From a checkpoint of a small transformer trained on Wikipedia: 9 layers, no biases in attention or MLP.
MLP neurons of a small language model. Each row is named by its layer, matrix (gate and up: input weights; down: output weights) and neuron, and shows model dimensions 16-143. Each number is 128 + 32 x the weight over its row's rms, rounded and kept within 0 to 255. A neuron's up and down rows have the sign that makes its largest values positive.
Before each neuron's rows, "fires on" lists the tokens most often at its 100 highest values on Wikipedia text that the model never trained on.

fires on: "ar", "i"
L4.gate214 [ 94 106 183 134 131 141  84 150 144 130 132 118 180 124 134 157  97 111 115 160 145 151 220 126 102 162 113 170  87 111 109  90 162 115 116 135 103 112 166 150  99  98  99  84 155 154 121  85  46 135 169 189 168 128 121 109 138  61 144 110 144 142 119 132 151 115 132 124 138 100 139 192  78 147 153  91 149 126 122 165  91 107 102 193 230 150 105 110 123 129 140 127 128 139  73 126 197 162 148 131 130 134 147  89 114 142 109 100 123 150 116 139 130  86 167 117 122 164  96  77 146 172  90  96 112 176 114 134]
L4.up214 [108 136 108 124 116 179 152 152 148 141  89 179 100 181 145 118 140  95  70 119 144  99 166  77 189  61  76  99  86 130 120 147 150 136 129 157 110 101 147 117  70 175 110 154 111 112  80 200  86 152 107 175 169 155 130 140 161  98 126  83 149  97 174 142 116 139  70 100 131 163 189 101 140  89 116 123  88 151 156 126 133 141 124 177 145 122 135 105 109 119 140 140 171 113 186 126 165 134 167 103 138  96  91 131 117 108 130 137 199 126 175 222 134 177 154 124 152 170 123 101 101 144 138 106 159  70 101 147]
L4.down214 [125  96 136  99 145 151 114 173  98  73 165  41 129 167 123 112  70 124 169  93 184 111 116 189  82 133 158 102 127 141 133  64 110 140 178 210 172 116 174 159 147 118 153 162 117 128 153  93 175 143 143 116  96 106 135 132 152 154 101 100  89 117 110 117 124 153 157 147  95 124 139  95 182 140 182 189 111 172 136 105  78  77 118 136  85 136 127 184 190 101 119  97 127 152 126 114 132 128 131 135 135 134  96 101 156 125 118 108 151 113 126  91 140  31  70 114 166 125 120 178 118 111  97  81 106 125 148 155]

fires on: "ar", " Christ", " •", "30"
L4.gate25 [150 136 132 106  82 117  97 141 126 120 117 151 118 152  97 120 122 118 126  94 146  60 100 120 103 128  68  80 112  75 112 106 101 163 193 161 159  57 152 189 133 186 143 120 156 105 134 148 171  93 129 211 196  78  82  92 128 141  95 145  99 150 175 117 148  92 169  96 109  83  95 100 117 149 215  68 101 109 123 111 114 107  93 135 128 204 145 176 163  98 119 139 104 143 112 188  95 139 160 148 153  98 147 117 136 110 152  90 150 122 171 138 159 150 132 126 145 172 161 108 143 107 118  99 138 155 148 111]
L4.up25 [ 95  94  81 137 120  63  98 136 125 148 194 131 131  84 107 111 110 118 174 134 127 138 130 182 192  76 124  91  99 105 168 121  89 147  97 121 107 134  54 101 106 191  99 167 113  88 113 167 123 172 121 133 182 145 107 161 160 155 106 134 192  96 135 104 154 136 115 130 185 110 129  55  52 188 152 112 121 129  83  83 119  91 149 154 114 177 110 117  78  61 142 186 153 144 163 144 152 155 123 115 104 130  82  63 109 128  77 156 115 190 178 106 132 110 134 153 140 133 156 103 144 116  76 101 124 115 113  95]
L4.down25 [ 58 100 150 188 160 128 140 112 124  86 124 163 151 107 134 120 119 161 168 142 158 119  74 187 106 126  94  62 106 149 112  93 101 123 173 151  65 106 238 140 117 110 124 111 121 129 142 142 188 113 155 125 154 109  95  97 150 204  79 125 105  96 195 104  88 116 118 104  68 127  79 129 133 127 120 156  91 174  93 169  75 134 121 153 145 151 153  83 140  77 107 140 127 167 132 150 128 172 141 133 187 149 139 127 131 133 169  85 111 168  87 208 154 123 118 111 141 149 128 185 157 148 169 118 139 102 123 141]

fires on: "th", "ished", "alf", "ish", "St"
L2.gate313 [100 134 140 144 136 134 142 154 115 111 111 156 160 114 101 156 142 184 170 111 144 195 114  83 118 165 190 157 192 190  79  73 149 126 134  66 167 118 145 158 180 102 119 129 164 169 115 121 128 191 124 150 182 152  87  91 129  85 175 132  95 128 115 147  90 152 116 150 185 164 148 144 149 126 137  64 152 140 175 125  92 172 157 159  81 165 115  94  91 132 141 103 137 162 151 109 177 116 144  95 159 107 191 168 120  75 152 125 169 153 165 106 158  86 146 136 153 135 154 121 172 176 117 159 143  92 151  87]
L2.up313 [134 133 103 147 133 172 156 151  70 107  94 121 187 146 192 148 151 138 124  85  76 106 138 117 157 119 164 149 161 203 124   2 107 134  96  81  89 145 130 136  58 148 120 164 124 106 169 109 185 131 145 115 163 115 101  82 140  96 130  90 144 102 123 142 170 190 147  99 146 159 111 173 138  69 149 154 165 153 171 122 116 159 153 130  90 171  91 137  93 110 120 111 151 144 134 160 135 143 130 147 110 155 103 132 127 148 156 175 108 142 178 103  94  91  53 153 174  55 149 133 139 165  68 109 148 149 107 113]
L2.down313 [116  72 129 142 130 150 142 133 151 134 130 131 165  88  46 136 148  85  91  74 120  86 101 139  51 136  81 140 113  75 124 135  73  94 114 180 112 129 159 135  69 125 133  80 110  92 131  90  84 118 141  99 131 123 138 169 114  93 102 152  71  70 113 116 117 100  85 131 129  97 136 199  77 103 128 125 140 145 112 157 112 103 107 132 190 141 115 150 155 112 108 126 126 108 104 151  97 160 146 113 158 185 137 162 123 160 132 112  72 112 168 212 108 157 185 141 127 137 107 129 121  88 136 138  99 106  36 161]

fires on: " re"
L2.gate70 [123 192 127  91 122  90 115 166 113 161 130 141  97 150 126 101 104 128 105  81 179 159 128 145  98 143 115 121 113 103 152 183 123 132 117 156 181 165 149 132 168 147 116 119 123 148 103  97  71 133  69 144 101 144 138 119 151 147 183 147 116  63 194 113 163 182 138 102 134  92 111 151 102 157 189 120 107 138 120 123 156 101 110 141 144 140 155 155 160 127 161 131 177 143 111 110 154 144 165 132  90  96  75 138 119 141  52 134 154 157 149 129  92  87  58 132 100 139 115 132 100 130 146 162  84  96  75 161]
L2.up70 [ 93 125 132 119 110  55 168 133 101 131 165 140 126 139 130 122 135  87 197 132 132  89 155 146  88 167 168 127 164 155 136 171 178 157 143 150 159 160 101  94 105 173 125 111 166 134  99  99 115 111 119  91 123 123 123  82 135 135 165 123 157 141 132 157 124 132 102 103 179  67 108 115 173 164 135 127 112 122 130  92 102 143 154 128  98 136  64 123 118 111  94 148 184  89 174 100 156 165 127 167  49 140 193  97 155 139 119 109 148 153 146  92 125  76 108 170 216 115 156 112 170 106 202 186  88 100 160 200]
L2.down70 [ 87 111  74 111 189 178  79 158  95 149 197 172 124  62 150  97  99  68 144 153 123 145 176 165 146 119 127 180 120 148  82  96 141 142 132 196 136 121 157 138 108  75 140 166 149 189 166 163 120 132  97 126  87 170 127 172 130 115  94 138 163  86 142 133 184 142 162 120 109 105 167 120 158  91 127  98 127 147  92 125 125 170 137 128  71  93 106 116 144 133 117  77 117 159 205 101 125 124 102 163 199 116 100 142 171  99 160 179  80 135 174 109 162 152 168 146 131 180 106 168 134 117 164 129 130  89 154  91]

fires on: " him", " them", " up", " did", "K", " th"
L2.gate185 [154 137 131 132 184 119 105 106 107 105 131 134 122 109 137 110  96 159 122 105 107 119 112  73  78 153 164 111 129  62  78  72 178 116 125 104  85 194 201 128  71 151 165  60 127 130 192 103 111 110  98 153 118 117 141  94 124 108  87 116 114 134 141  66 143 190 178 141 155 203 133 179 100 134 155  72  80 131 177  86 126  89 158 143 134 172 108 145 125 108  91 186 132 102  64 148 120 109 161 172  67 123  89 154 141  76 124  95 170 132 146 136 143 124 175 158 120 165 176 128 130 127 151  62 169 125  98 147]
L2.up185 [ 82 165 132 112 142 141 131 167 128  86  79 127 108 158 184 129 170 129 147 143 107 127 154  91 120 115 147 166 136 121 128 135 126 103 126 106 131 111 194 148 126 174 166 133 190 120 111 107  97 175 108 144  93 144 107 142 148 108 149 111 145 124 161 134 111  72 154 114  48 161 101 120 123 139 137 124 110 196 143 129 120 167  91 165 162  69  74  75 137 141 142  99  90 137 112  84  84  74 104 196 106  59 121  82 149 122 180 175  99 117  99 143 142 118 158 167  81 150 131 153 157 101  95  56 136 110 106 164]
L2.down185 [134  72  72 150 169 114 176 110  57 136 130 145 130  77  73  67 123 116 133 198 132 145  33 150 142 210  49 106 125 114  96 131 151  76 116 134  96 129 186 124 139 139 130 146 157  96 144  83 119 143 185 107 121  94 129 119 131  23  95 116 127 110 141 149 126 149 160 165 160 130 203 139  62  96 124 119 101 139 136 150 170 108 120 143 128  90 101 145 174 121 135 152 142 140 107 120 129 126 149 150 114 167 128 104 131 130 150  97 112 117 163 129 153 156 106 171  95 132  79  91 133 155 172 113 146 203 151 187]

fires on: "t", "st", "et", "T", "s", "est"
L4.gate208 [151 170 164 169 117  71  59 185 127 158 133 187 125 177 107 127 141 108 103 130 126 120 108 143 130  83  94 186 141 163 149 151 167 176 123 100  98 133 129 141 131  96 112 130  89 153 132  32  78 116 131  85  88 125 168 118 131 148 107 150 122 111 114 114 134  99 163 141  93  97 146 179 122 108  73 141 171  39 164 123 148 124 110  84 143 134 135 130  64 149 136  44 108 115  96 155 107 142 124 115 147 164 100 125 170 118 116 166 135 189 169  81 176  92 131 167 100 183 202 145 204 127 122 124 117 155 121 151]
L4.up208 [137 176 143 127  84 127 173 152 160 125  86 111 166 161 111 107 169 129 178 151 148  71 158 186 115 161 153 143 122 146 101 139 153 136 177 142 150 126 155 113 125  78  95 145 128 116 182 117  93 143 152 125 121 106 134 162 177 145 141 106 114 100 115 131 120 177 158 144  85 131 147 132 207  80 130 166  99 116 131 136 115 173 147 176 145 127 195 109  91 104 159 110  76 159 136 115 137 109  89 150 144 117 146  95 138  51 150 164  85 124  84 121 101  43 138 139  86  81  98  86 141 114  89 194 120 196 104  94]
L4.down208 [103  88 141 182 143 140 111 159  91  98 191  80  96  48 103 139 155 156 155 142 138 174 107  99 103 151 114 135 150 161 128 131 101 114  81 148 137 128 118 175 143 149  84  63 146 116 114 154 142 143 146  67 153 111 135 137 144  69  86 132 142 116 146 116 122 103 105 199 141 107 116 129  79 138 186 129 145 168 129  64 171 138 101 104 114 204  79 194 168  79 111 115 134 102 147 221 115 130  76 109 112 155 157 145 156 171 174 138 135  69 171 126 134 167 140 118 150 100 125 144 143 139 124 138 120  81 137 172]

fires on: " County", " States", " city", "ine", " Jun", "ince"
L4.gate13 [110  93  97  89 105 116 153 112 123 157 137  77 193 124 140 136 126 143 116 132  83  68 126 138 115 153  94 111 140 157 153 175 116 152 107 143  56 166 134  98 108 150 121  93 121 176 135 107  73 155 129 147 132 104 123 153 209 136 136  92  60 160  82 141 120 117 183 137 125 121 169 152 169 126 119 106 159 168  73 137 103 141 132 147 109 141 110 201 100  98 118 178 137 151  95 130  62 172 170 132 139 101 162 126 124 124 220 207 114  79 170 164 105 120 135 140 107 111  98 123 137 117  87 106 185 126 112 120]
L4.up13 [ 90 126  68 121 107 119 144 118 163 154 161  53 147 110 159 104 109 177 113 166 135  61 111 144 148 137 151 115 143 125 111 129 120 145 124  84 162 161  98 117 162 123 143 153 126 206  94 154 125 129 124 105 156 111 161 138 110 148 114 128 196  97 128 177 137 150 179  97  98 122 126 104 122 150 118 127 133  43 168 123 184 100 110 149 147 167 114 122  98 200 180 146 181 127  77  97 133 125 123  97 132 154 125 163 128 168 163 180 101 125 144 107 151  64 157 170 158 182 107 133 131 135 150  68 112  85 125  82]
L4.down13 [ 94 149 113 131 170 165 172 122 106 145  59 194  59 169 132 107 144 101 162  93 214 132 139  98  74 174 124  69  93  89 150 114 140 136 105 192 115 142 137 115 125 124  65 155 170 102 106 148 144 132 113 176 109 156 116 138  72  98 153 191 102 137 159 143 126 158  88  66 140 124 107  80 111  93 126 134 128 148 141 112 153 150 157 127 146 145 154 155  94 180  68  46 110 148 113 110  98 161  80 142  82 169 135  82 123 147 148  79 132 168 121 135 205 122 129 114 149 133 127 133 134 106 108 131 112 115 107 127]

fires on: "ot", "ax", " comp", "os", "ost", "erson"
L2.gate110 [137 106 102 114  90 150 118 165 110 108 111 112 140 104 100  97 155 147 164 110  79  99 126 125 170  95 156 204  84 110 180 145 153 152 123 108  88 142 104 187  90 126 215 128 206 104 107  57 110 141  91  82  89 118 110 148  74 146  94 110 182 157 161  81 115 124 122 125 147  88 143 166 149 157 112 136  69 119  88 101 106  61  95 144 128  90 133 122 169 106 112 208  85 133  90 172  99 111 115 123 145 176 151 184  96 117 139 136 116 104 113 158 144 161 143 108 147  79 129 149 164  86 120 175 171 117 146  93]
L2.up110 [163 166  77  93  90 122 104 103 114 120 142  43 118 187  60 189 137 121 154 117  69 163  87 129 111 109  77 133 123 117 142  98 174 130 154 164  85 155 145 156 112 126 155 181 161  39  88 110 125  75 159  85 125 123 145 135 144 144 105 162 166 180 143 106 120 122 111 171  97 192 118 145  78 139 116 183 143 108 164 152 127 105 180  76 147 169 183 148 191 118 103 135 154 157 115 153 131 103 159 100 116 120 110 126 108 122 117 124 101 135 136 109 168  90 141 168 166 103 122 104 100 183 162 157 119  72 131 172]
L2.down110 [132 158 127 145 143 130 153 154  90 104 133 108 144  90 128 119 155 120 119 171 153 201 112 194 208  95 135 109 122 111 141  93  96 112 140  83 162 111 168 121 139 158 136  75 184 189 107 132 150 144 200  99 130 165  95 147 162  62 118 139 115 101 125 119 144 128 124 154 100 130  86 153 122 145 148 121 179 122  96 117  96 122 156 201 129 116  90  94 129 125 138  89 110 140 131 105  91 134 168  73 150 146  94 110 171 117  76 119 146 119 182 135 139 105 178 114 116 143 173 102 112 158 163 103 164 121 150 142]

fires on: " Car", "id", "ier", "ony", " pre", " Pal"
L4.gate94 [130 163  93 158 116 160  84 106 117 111 101 162  73  75 102 108 148 110 111 149 121 169 139 145 139 161  80 131 139 119 142 142 142 156 127 177 197 187 139  93 108 145 131 165 136 110 192 157 103 102 169 162 118 110 151  49 149  84 102 154  92 163 120 119 121 148 171  59  94  62 143  81 169 134 132 138 146 121  87  95  72 108 145 127 126  84 151 106 116 132 129 144 213 191 167  94 108  90 167  50 162  97  92 146 104 109 131 138 170 146 109  99 128 143 156 102 123 134 190 115 158 135 145 179 205 191 123 135]
L4.up94 [163 149 123 133 139 167 112 105 143 106 139 130 110 184 179  82 117 109  84 135  51  38  92 146 182  89 133 118 159 183 145 152 154 115 103 115 191 124 154 158 118  73 176  75 146 119 101 142 127 112  96 184 164  97 127  62 145 167 157 110 187 152 150 166 152  57 166  90 142  94 140 165 100 128 113  85 106 111 125 116 182 153 116 119 136 132 120 127 116 119 167  83 173 101 145 152 160 133 130  83 101  84 125  84 109 202  84  93 154  73 124 130 163 166 120 115 142  74 155 169  86 112 101 173 191 133 134 100]
L4.down94 [156 153 102 114 199  95 169 114  93 114 182 181 131 113 201 123 157 146 101 149 156 119  84  90 116 206 170 149 139  82 141 145  85 123 134 134 191 129 154 126  84 133  97 122 100 132 134 105 115 141 158 148 144 104 111  66 139  32 132 156 142 122  95 120 165 131 170 133  61 127  70  96  82 111 117 144 152 132 146 137  97 130 133 143  63 145 142 131 134 165 146 187 144 161 181 147  39 153 120 104  96 147 174  77 165 144 137 136 114 139 158 138  90 111 168  28 132 154 122 132 102 140 107 151 151 130 150 123]

fires on: "em", " school", "un", "um", "ute", "stit"
L4.gate163 [145  98 137 132 141 151 145 116 158 170  85 129 114 132 122 115 127 147 127  81 138  75  83 162  97 132  91 155 165 113  63 105  73 137 170 198 114 143 197 205  94 139 157 128 143 145  81 129 106 115 100 101  97  94 123 116 152 148 153  93  86 185 136 111 125  55 127 148 127  96 119  86 103  85  86 100 164 142 104 153 172  93 140  98 133 158 137 141 115 128 115 155 148 107 138 172 149 144 145 145 102 108 114 133 110 155 150 133 124  90 106 174 131 134 159  80  48 191 124 133  67 114 127 142  80 141  91 212]
L4.up163 [144 153 107 126 141 161 117  56 157 181  76 123  99 116 177  91 107 138 112  90 142 136 139 128 137  63  72 164 104 115 104 102 143  44 159 141  78 128 125 138 116 171  89 128 132 164  99 124 117 130 115 183 168 120  79 213 161 145 116 107 111 161 105 150 166 148 135 188 143  84 113 112 106 121  67 119 114 157 128  94  97 154  96 168 160  82 217  94 152 107 119 150 152 129  85 123 163 150 110 100 223 134  92 115 112 119 189 138 141 146  86 147 143  63  93 129 119  96 112 136 107  82 141 175 113 153 116 118]
L4.down163 [ 96 129 153 154  98 194  55  72 174 143 164  99 174 125 138 150 152 154 105 143 107 113  80 115 148 184  82 162 109  86 139  90 131 195 113 141 156 134 106 117  64 167 103 151  72 155 120 104 166 150 146 127 102 152 160 135 132  96 162 186 224 116 147 126 124 127 133 156  93 108 143 143 103  90  98 177 188 165 135 117 127 133 127 115 126 126 109 116  76 184 117 112 130 107 140 151 119 153 130  81 168 150 110 149 132 124 160  82 158 128 177 125 157 124 122 175 170  84 112 120 154 128 122 113 110 160 146  87]

fires on: "pl", "l", " eng", "ff", " def", "ack"
L4.gate20 [158  93 153  98  90 144 156 160 186 165 145  83  95  94  75  88 105 126 124  79 188 149 130 115 126 154 135 160 160 147  27 125 171 155 181 116 101 122 133 154 143 129  88 144 139  94 153 134 126 130 223 163 171  89 124 124 149 153 122  64 122 147 130 140 100  91 116  64  94 134 101 158  86 143 109 136 112  51  79 148 179 106  82 111 101 108 170  81 141 160 169 180 110 197  88 130 132 113 130  77 120  87 125  98 134 141 116 169 107 101 126 145 183 123 126 103  95 174 163 114 139 118 142  86 131 134 172 149]
L4.up20 [110 115 131 104 180 103 188 112 103 122  99  88 178 150 113  91  61 102 154 150 100 124  71 147 199 114 182 157 101 157 110 142 107 160  86 133  91 164  58 149 140  80  70 124 110 122  99 127 192 163 124 128 100 107  94  99 157 168 107 128 103  61 154 142 155 107  65 109 181  95 153 149 145 110 114 169 113 111 108 113 126 145 121 161 179 193 163 147 161  63 146 136 113 128 108  97 159  98  73 143 134 124  98 111 145 101  71 130 133 158 105 117  77 151 169 113  86 139 140 138 140 184 202 103 141  86 157 138]
L4.down20 [123 175  92 118 155 108 141 110 123 163 102  88 105 118  93 101 178 198 115 125  52 117 129 143 156 100  84 143  96 174 121  96 111  99 113 170 128 115 112 186  73 152 116 138 116 180  73 147 134 105 134  92 106 124 126 117 118 155  35 125 103 134 143  73 206 109 169  91 120 152 139 109 135 108  55 138 165 128 185 137 100 182 130 159 131 152 126 150 161  99 162 121 133 154 175 180 132 128 153 120 132  87 197 162 162 118 125 103 129 130 122 117 135  92 102  87 169 140 123 142 166 131 207 146 174 159 150 140]

fires on: "ment", "aining", "ason", "ase", "ction"
L2.gate170 [107  31 173 113 128 170 127 114 166 116 140 145 148 130 141 136 122  49 127 136 182 157 118 137 119 115 151  94 163 149  89 163 135  95 111 119 142  92 140 172 137 120 156 200 126 176 145 130 177  99 139 119 191  96 145  73  99  84 136 131 165 167 121 124 204  86 118  86 120  50 137 192 114 133 165 151 148  89  78 166 154 124  97 117 113  62 111 107 156 139 124 125 105 134 112 133 180 183  66 134 101  94 180 165 146 134 143 159 138  77 138 126 154 115 115 120 105 144 158 126 133 140 121 126 158 136 179 124]
L2.up170 [127  95 120 138 157  93 142 152 172 160 123 133 115  97 111  83 119 110 155 153 176 155 101 143  82 193 115 184 135 136 132  99 152 152 114 125  59 138 122 156  75 157  83 120 124 124 145 176 185  96 127 143 172 124  57 162 155 140  56 159 195 104 134  41 168  54 124  99 141  73 116 152 135 158 229 149 130 172 122 115 117  78 193 128 136 116 123 115 103 171 197 126 142 117  65  90 152 146 156 147 174 108 128 127  81 153  96 138 108 107 107 138 120 123 139 105 163 115 157 148 139  95 153 153 126 107 179 124]
L2.down170 [117 119 120 134 155 110 102  93 161 173 126  76 135 130 154 189 124 122 113 120 129  88  94  68 126  40 172 153  99 128 164 110 124 134 158 150 153 126 154 178 158 134 117 146 180  63 176 142 143  70 156 146 128 139 144 110 164 115  97  88 106  70 147 110  78 129 158 144 111 166 114 133 145  69  59 151 128 150 151 140  79 188 134  86 111 164 111 167 162 160 122 129  81  67 162 170 125 149  80  90 157 161 159 147 122 135 103 147  91 121 127  89  99  49 115 126 167 148 162 146  84 117 104 137 134  84 148 169]

fires on: "ave", "ine", "er", "e", "ome", "ive"
L4.gate207 [ 88 199 112 162 113 140 185  92 111  61 152 180 126 141  99 114  55 114 145 131 157 122 100  85 142 106 120 144 116 184 132 126 186  95  92 118  58 150  48 103 119  73  96 169 117 140 179 137 118 144 151  91  63 120 169 151 118 106 115 196 135  61 138  98 147 107 124 117 127 120 112 107  84 150 102 109 165 127 133 129 150 111 108  67 186  94 144 166  90 157 138 104 168 121  60  82 113  77 126 152 113 176 101 143  82 142 173 138 140 125 177  79 150 126 118 124 149 172 186 152 178 173  80 124 149 145 153 124]
L4.up207 [ 94 159  97 143  95 106 129  98  83 110  82 120  89 147 139 119 118 132 163  86 134  68 121 138 171 225  91 100 159 140 143 165 127 112  60 109 118  83 113 136 106 207  87 151 118 116 110 127 100 106 195 140 154  74 113 109  92 144 135 141  96  75 131  70 142 136  44  87  84 102 138 113 103 118 105 131  50 130  86 139  83 119  85  92 159 101 141 147 152 106 132 153  64 106 123  85 130 149 133 158 137 124 132  74 156 168 116 144 116 124 180 181 123 164 148 147 103  94 166 101 173 133 122 128 139 165 136 136]
L4.down207 [158  67 121  92 158  91 117 123 107 130 150 134 100 136 192 100 147  93  93 136 181 186 122  99 148 111  77 147 139 104 111 104  76  93 151 135 114  66 193  98 151 137 119  95 109 170 100 182 168  88 108  92 181 177 121  74 136 160 184 119 200 171 105 104 128 119 133 115 165 140 126 129 174 173 120  92 172 168 166 118 163 101 159 146  95 138 118 182 136  89 115 102 130 142 153 176 198 155 128 108  66 149 104 147 148 147 129  80 106 130  91  80 178 127 147 163  84 146  77 190  89 132 155 160 115 121 138 140]

fires on: "ur", " compet", " organ", " school", "umb", "as"
L4.gate220 [145  98 136  92 122  92 123  55 122 117 128  94 132 124 196 127 109 160 181  72 169 133 136 122 102  98  72 139 172 124 126 118  61 119  87 136  93 132 120 126 179 166  92 117 188 156 148 157 147 108 117 180 124  97 119 117  80  98 121 160 170 111 200 155  83 159 160 137 131 121 150  90  93 140 145  84 178 127 162 138 180  96 135 115 151 177 154  77 151 167 182 140 111 151 173 118 125 100 154  85 149  96 103 154  78 108 129 126 115 133  84 153  66 155 179  85 103 133 135 137 147 162 132 134  92 129 115  89]
L4.up220 [138 155  37 166 106 155 135 110 105  73  58 134 111 104 121  73 136 139 162  87 134 132 134  90 112 100 132 146 165 118  97 164  86 103 168 212 112 196 148 163 129 162 147 200 107 147 136 111 116  85 137  78 189  27 134 136 114 161 124 130 132 148 152 154 149 135 120 147 110 151 129 158  92 171 174 142 119 116 133 170 108 141 168 136  97 155 134 107 152 108 150 161 106 169 154 143 101 128 162 125 180 120 184 145 150 118 122 144 142 158 141 152  63 109 134  94 124 152 115  57 100 128 139 131  72  90 104 127]
L4.down220 [148  94 105 150 117 117 107 105  60 153 107 134 117 121  82 169  89  70 125  97 166 159 121  78 151 119 131 166 147 167 129 169 146 135 148 171 150 130 105 104 174 154 153 117  89 140  91 186 143  86 117 125 116 113 122 164 127 109 190  77  95 136 129  94  80 100 187 115 147  82 126 123 152  35 114 127 129  96 163 179 117  33 143 136  59  84 166 206 131 123 135 103 167  97  98  92  81 158 153 127 102 120 151 118 125 144 127 175 108 163 139 167 136 144 162 106  94  81 175 179 149 147 172 107 186 207 176 103]

fires on: "iv", "il", "ic", "ility", "omin"
L2.gate264 [128 151 129 175 172 102 126  87  94 138 138  85 102 111 158 103 155 130 118 123 176 134 144 134 152  83 197 103 130  76 139 147 102  74 137 114 175  97 159 138 133 101 162 145 105 176  78 159 162  73 133 123 117 168 151 180 112  50 118 118 126 115 122 128  84  88 116 159  89  69 186 137 140 112  83  62 120 157 131 150 141 104 134  96 154 168 123 122 151  92 129 169 103 171 126 180 156 124 104 111  95 144  98 127 150  63  89  61  94 144  98  68  47 124 143 123 108 118 100 130 152 145  81 116  74 109 100  94]
L2.up264 [111 112  80 155 141 118 123 105 109 167  77 150 130 138  71 139 101  99 111 124 116 160 125 100 126 151 168 106 178 130 131 128 139 157 125 127 132 128 180 176 123 110 169  86 106 135 116 157 145 150 158 120 111  93  86 103  84 145 159 123 179 119  58 136 108 139 128  88  60 137 162 168 105 145  40  57 157  68 147 165 113 125 108  90 175 110 102 154 153 102 132 120 156 158  82  99 134  79  74 160  60 100  96 153 118 126 130  72 135 141 134 104 134 117 157 156 155 135 178 134 120 122 120  67 124  83  85 155]
L2.down264 [123 134 168 135  96  93 109 138 105 151 177 176 192 130 183 157 146 153 114 108 120 130 102 188 139 130 178 113  98  87 108 163  82 113 142 110 124  97 137  81 107 139 146 115 153 128 141 189 138 162 121 130 119 177 120 205 119  95 142 160 107  43 174 129 119  85 177 123 188 139 106 103 153 145 136 136  95 171 131 126 153 171 112 134 147 165 152  79  82 137 172  93 136 127 147 150 108 150 135 148  89 126 168 102 177 103 188 152 151  84 144 129  82 143 171 111 103  95 124 113 121  87 135 189 141 119 104 101]

fires on: " T", "T"
L2.gate101 [103 120 154 153 130  96  43  98 135 103 110 129 164 168  66 148  83  90 148 104  95 132 103 110 133 154 137 107 166  99 140 139 116 139 129 118 117 124 194 168 168 102 129  92  99  71 170 125 187 178 114 102 147 198 160 132 165 177 207 127 126 130 119  82 132 120  93 150  62 140 136  59 104  66 119 129 127  76 167 121 164 100  86 129  83 175  67 160 125 146 174  54  68 178 143 119 152 154 128 104  97 110 142 123 151 138 176 105 127 118 170 149 168 158 130  65 178 135  95 123 130 118 132 120 118 118 112  76]
L2.up101 [122 156  96 116 137 125 127  35  97 142 135  93 115 132 142 162 107 161 170 143  93 140 139 122 100  80 111 150  92 132  75 171 174 137 204 128 164 166 130  98  51 136 103  43 136 129 159  87 120 103 151 166 135 154 119 163 128 109  89 131 140  90  75 118 154 151 123 106 185 166  67  86 166 151 127 156 170 138 145  61 134 181 159  91 126 119 129 103 112 126 155 129 112  89 146 138  92 163 153 139  88 156  48 118 162 110  59 106 147 120 121 129 113 103 114 167 145  92  95 131 106 109  79 160 158 178  87 105]
L2.down101 [117 148  94 157 140  77  21  94 128 162 110 103 136 123 113 173 100 140 112 103 150 190 139  80 143 140 113  98 147 127 164 107 191 117 128 114  94  99 160  82 144 107 153 118 118 133 151 169 125 161 106 146 133 202 173 137 173 131  98 137 111 116 116 151 126  96 116 148 140 107 170 179 162 178 145  93 109 145  67 176 204 163 100 139  93 177 105 151 155 147 114 115  84 115 114 116 195 167  79  98 181 112 170 124 125  87  89  47 147  86 116 128 175 175  86 126 124 103 166 103 138 127 160 194  98 155  97 142]

fires on: "m", "b", "i", "ib"
L2.gate310 [139 100 155 137 134 129  99 112 151 140 149 116  85 153 102 119 161 117 116 123 116 137 127 208 154 149  88 192 137 138  88 109 146  90 161 169 151 126 157  96 120 155  98  78  94 167  70 104 118 162 119 184 132 125 154 123  67 115 162  65 112 164 142 115 171 125  65 155 102 150 148  98 142 127  93 104 141 112 100 150 120 109  77 101 162 177 137 194 147 115 126  57 143 185 145 132  73 134 126  80 146  92 131 117 152  84  96 101  75 144 130 196 161 117 199 131 123 162 107  95  95  96 171 106 198 172 141 129]
L2.up310 [167 172 147 104  90 109 153 152 103  76 123 124 122  94 189 141 172 139 106 168 149  93 136 106 178 101 146 138  81 103 134 104 109 141  91 164 130 134 131 162 167  84 147 140 180 103 158 126 130 139 115 128 137 157 114 145 171 148 110 128 111 118  76 170 150 149 140  82 129 182 155  83 108 140 105  95 104 185 196 193  55 116  88 127 149 148 120 112  50 131 116 151 180  69 123 140 119 144  61 103 119 144 121 145 115 145 102 124 156 173 131 146 106  66  97 152  91 148  91 116 181 105 132  49 117 123 103 125]
L2.down310 [126  56 181  88 125  91  52 167 109 105 139 150 132 181 113 153 154 105 166 109 107 144 146 125  90 109  60 183  82 132 115  97 152 113 104 134  91 139 140  67 109 124 125 150 103 143 128 108 146 168 126 101 120 127 117 147 110 106 108  54  97  99  70 114 145 121  87 147 117  87 118 123 149 117 122 117 120 177 117  50 106 167 106 135 105 150 192 133 223 202 116 130 139 110 168 154 167  95 136 147  77 100 128 130 136 140 160 157 124 104 147 158 123  86 105 113 143 190 122 192 139 119 128 138 164  81 147 162]